{
  "num_key_value_heads": 7,
  "head_dim": 64,
  "intermediate_size": 1536,
  "norm": "layernorm",
  "positions": "rope",
  "qk_norm": false,
  "init": "normal",
  "lr_mult_o": 1.41,
  "beta1": 0.95,
  "beta2": 0.95,
  "schedule": "wsd",
  "batch_tokens": [32768, 65536, 98304],
  "dataset": "wikipedia_en"
}
MLP neurons of a small language model. Each row is named by its layer, matrix (up: input weights) and neuron, and shows model dimensions 64-191. Each number is 128 + 32 x the weight over its row's rms, rounded and kept within 0 to 255.
Before each neuron's rows, "fires in" lists the words (lower case) most often at its 100 highest values on Wikipedia text that the model never trained on; "fires on" lists the tokens most often at its 100 highest values on Wikipedia text that the model never trained on.

fires in: "year", "years", "lives", "graduated", "life"
fires on: " year", " years", " lives", " graduated", "ed", " life"
L4.up203 [161 138  76 141  95 164 154 169 110 120 124 123 122 134 147 118 147 154 120 171  83  81 160 153 121 164  94  95 128 107 145 121 104  76 141 169 133 138 172 110 133 113 137 158 118 141  93 133 165  89 130  97 107 120 107 154 169 185 100  84 143 146 122 156 109 178 106 164 150 116 137 101 156 158  66  96 153  91 141 155  93 177 143 124  96  83  99 130 139 120 154  90  95 134  95 148 110  71  52 148 164 151 135  98 166 134 163  95 117 114 135 141 141  92 170  86 193  69 106  91 129 102 133  67 124 126 110 116]

fires in: "such", "well", "same", "this"
fires on: " such", " well", " same", " this"
L6.up728 [121 186 116 128 197 138 148 121 160 163  95 162  96 117 136 191 141 147 108 185 146 144 144 137 127 158 143 129 166 131  45 146 101  69 161 102 130 154 128 108  20 134  90 151  96 138 144  80 180 174  83 122  69 149 132 191  90 103 152 161 110 155 137 135 149 163 172 155 127 148 142 164  88 141 129 108  88 118 110  80 209 100 104 106 125  86 108 151 103 123  92 147 172 141 151 154 106  80  92  69  96 139  48 127 177 133  95 127  58 181 114  83 162 131 128 135 103 163 120  79 115  98 118 121 125 110  95 183]

fires in: "these", "those", "their", "they", "s"
fires on: " those", " these", "'s", " their", " they", "ia"
L6.up1375 [149 120 126 153 135 136 116 107 158  93 141  85 154 141 132 160 169 112  99 123 106 148 148 170  88 134 196 132 154 139  86 131 159 124 145 124 162 120 164 190 155 111 137 127 138 176 144 104 143 153 117 179 108 191 129 122 118 146 101 144 150 114 154 123 155  89 133 150 149  86 136 134  83 147  66 107 126 138 129 106 145 137 161 107 103 163  78 101 121 164 125 120 132 120 113 123 122  77  88 129 139 131 153  94 172 135  96 146 154  92 115 107 122  84 121 128 105 164 144 164  73  87 161  74 186 104  91 117]

fires in: "april", "march", "september", "october", "february", "july"
fires on: " April", " March", " September", " October", " February", " July"
L8.up568 [ 88 141 155 125 155 205 113 103 139  78 113 150 167 124 105 167 108 117  59 155 134 139 182 130 156 146 105 115 121  95 149 160 123 106 121  97 107 120 221 111 108 115 126 126 149 117 131 115 100 108 168 161 141 122 142 151 151 129 124  58  83 157  99 120 147 113 110 158 154 123 104 142 136 144 168 129 128 138 102 100 158 109 137  96 132  93 162 119 101 112 148 135 177 130 134 106  79 110 143 117 105  92 125 118 151 114 142 208 108 136  89 131  90 133 132 101 106 168 123 121 127 153 112 110 135 124  91 111]

fires in: "from", "to", "resources", "linnaeus"
fires on: " from", " to", "ources", "x", "inn", "ens"
L4.up1212 [ 86  99  89 156 115 127 193 146  88 112  66  96 158  90 111 104 158 131 137 158  94 114 177  75 148 111 105  65  99 115 129 123 122  74 113 112 119 161 129 132 161 152 122  92 142 129 118  96 179 129 117 174 111 189 121  96 125 125 134 147 182 128 114 153  96 158 108 125 118  66  98 182 117 158 144 125  46  99 118 161 137 160 149 111 130 105 172 113 126 150 125  58 153 158 127  49 194 180 165  98 153 103 157 133 131 109 107 128 128 167 158  80 134 107 117 164 162 151 144  95 162 138 134 208  91 130 138 189]

fires in: "april", "march", "music", "rock", "vocals", "carbon"
fires on: " April", " March", " music", "v", "bon", " rock"
L5.up494 [ 82 159  80 137 120 161 125 145 135 183  72 145 154 130 179 104 141 211  89 102 144 110 155 151  86 134 115 126 136 130 125 173  89 154 128  91 174  95 126 143 170 138 127 198 100 156 156 145 150 104 111 131 147 137 105 108 109 161 115 168  97 131 101 108 135 147 144 149 175  95 172 162 122 143 164 125 149 113 120 118 187 149 109  85 136 130  81 164 118 129 165 130 153  88  97 117 161  78  47 133 164 166 141 119 151 136 143 186 134 105  91 201 101 113 110 134 142 136  54  81 169 106 137 225  55 101 147  91]

fires in: "world", "national", "football", "3rd", "1st"
fires on: " World", "th", " National", "rd", " Football"
L5.up1486 [112 151 154 156  95 146 167 103 169 150 171 133 135 155  98 164  88 115 109 131 174 177 158  75  81 167 127 126 124  87 110 134  42 155 128 100 132 147 187 147  91 207 157 152 107 174 196 116 128 111 137 126 115 140 160 189 105  90 142 116  80 158 120 157  72 118 148 161 115 160 177 136 123 102 150 148  47 137 135  84 140 120 137 100 126 170 130 123 108 128 154  68 165 104 119 123 102 103  98 133 134 117  94 129 193 114 154 136 105 151 149  83 115  72 182 130 135 107 111 175 129 126 119 141  96 106  86 104]

fires in: "but", "he", "she", "most"
fires on: " but", " he", " she", "Th"
L6.up119 [102 185 137 133 112 131 173  97 123 144 147 123 131 135 122 200 103  53 141 156 152  94 155 102 174  99 187 160 116 120  78 103 129 115 166 113 102 140 153 168  56  70 193 130 129 131 142 129 154 194 154 139  84 111 139  97 171 104 130  74 172 154  39 119 175 142 145 131 142 124 121  95  98 117  85  94 116 136 107 121 157 107 147 118  76  62 112 126  79 148 121 130 187 190 134 140  64 167 160 105 130 126  99 131 178 102 162 110  90  90 172 144 164  61 181 143 116 148  25 131  95 123 150 120 106 128  84 148]

fires in: "great", "more", "most", "northern", "other"
fires on: " Great", " more", " Northern", " most", " Kn", " other"
L6.up1304 [161 175  96 185 127 130 104 167 139  98 129 173 164 107 155 198  93 123  78 161  92 123 163 128 109 179  83 109 153 192 161 113 103 156 189  82 137 195 135 192 111  74 180  62 135 120 125 132 169 170 117  60 118 175  65 122 104  96  95 111 117 142 130  97 121 120 192 117 130 127 134 113  85 167 145 164 135 118  72  85  98 129 110  63 120  84 176  81 141 201  83 104 116 110 124 128 109 110 126 131 123 206 156 118 188 162 127  69 153 132 135 144 134 128 139 108 152 140 104 113 156  83 101 130 129 103 178 139]

fires in: "the", "march", "l", "medal", "february", "lens"
fires on: " the", " l", " March", " L", " medal"
L6.up1225 [ 59 137 161 134 126 200 151 167 125 124 105 150 135 170 157 108 115 129 108 137  72 108 153 132 138 198  97 185 169  83  88 112 153 165 144  96 155 132 119 102  87 164 132 165 153  75 143 159  93 135 111  73 148  88  83 134 107 124 145  95  78 131 135 130 125 100 102 105 191 115 148 206 149 156 174 131 171 103 141  92 217 103 131  81 121 138  97 126 173 180 143 112 176 118 143 153 112 108 168 165 154 144 121 160 162  80  93 134 136 164  84 134  95 172 154 136 158 119 128 134 115 101 112 165 152 108 108 126]

fires in: "with"
fires on: " with"
L4.up706 [ 82 177 164 139 137 137 111  75 146 105 136 144 115 116 187  77 157  99 142 200 150 104 132 121  47 112 144  96 142 121 132 135 129 148 131 142  83 149 178 155 170 127  88 137  98 135 170 119 164 140 100  96 125  98 180  83 132  73 139  54  99 133 127  39 137 118 158 183 141 112 132 118 119 167 101 150  60 167 146 120 102 101 111 140 151  94 165 119 116 120  87 123 157 146  92 133 148 133 189 135 188 110  76 219 149 112  63 118  75 150  73 158  93 110 169 106  92 135 146 134 181 129 174 154 198  73 155 112]

fires in: "also", "never", "initially", "often"
fires on: " also", "ly", " never", " initially", " often"
L6.up1361 [136 129 160 114 112 189 154 116 153  90 123 172 176 148 167 135 109 165 142  84  85  90 165 132 103 121 205 170 127 150 107 138 147 159 166 128 136 134 156 109 120 104 100 172 102 127 225 115 174 151  78 148 140  80 101 117 138 127 103 131 135 169 125  97 183 187 155  92 130 113 120 167 140  99 139  77 129 120  84 115 120  72 139 112 109 149  63 176  93 167 121  96 117 114 116 124 152  25 140 106 161 148 146 131 119  92 123 106  89 161 109 107 103 127 147 100 147 115 151  33  94  92  81 134 138 104 149 171]

fires in: "of", "among", "all", "other"
fires on: " of", " all", " among", " other", " var"
L8.up638 [195 150 155 124  78 160 160 143 161 140  90 143 134 146 168 152 117 184 151 165  73 149 182 106 136 148 111 110 172 134  82 131 128 181 156  84 182 122  81 173 135 151  55 154 167  99  89  85 116 130 188 115 127 113  97 185  88 103 118  73 175 161 119 145 117 166 179  90 160 125 122 114 179 149 106 112 106 125 107 118 113 117 151 128 166 128 107 149  81 151 124  45 134 199 147 136 151  64 127 112 136 229 149 123 144 142 127 126 122 135 146 136 129 105 157 133 118  66 142 144 135 122  57 156  83  96 129 126]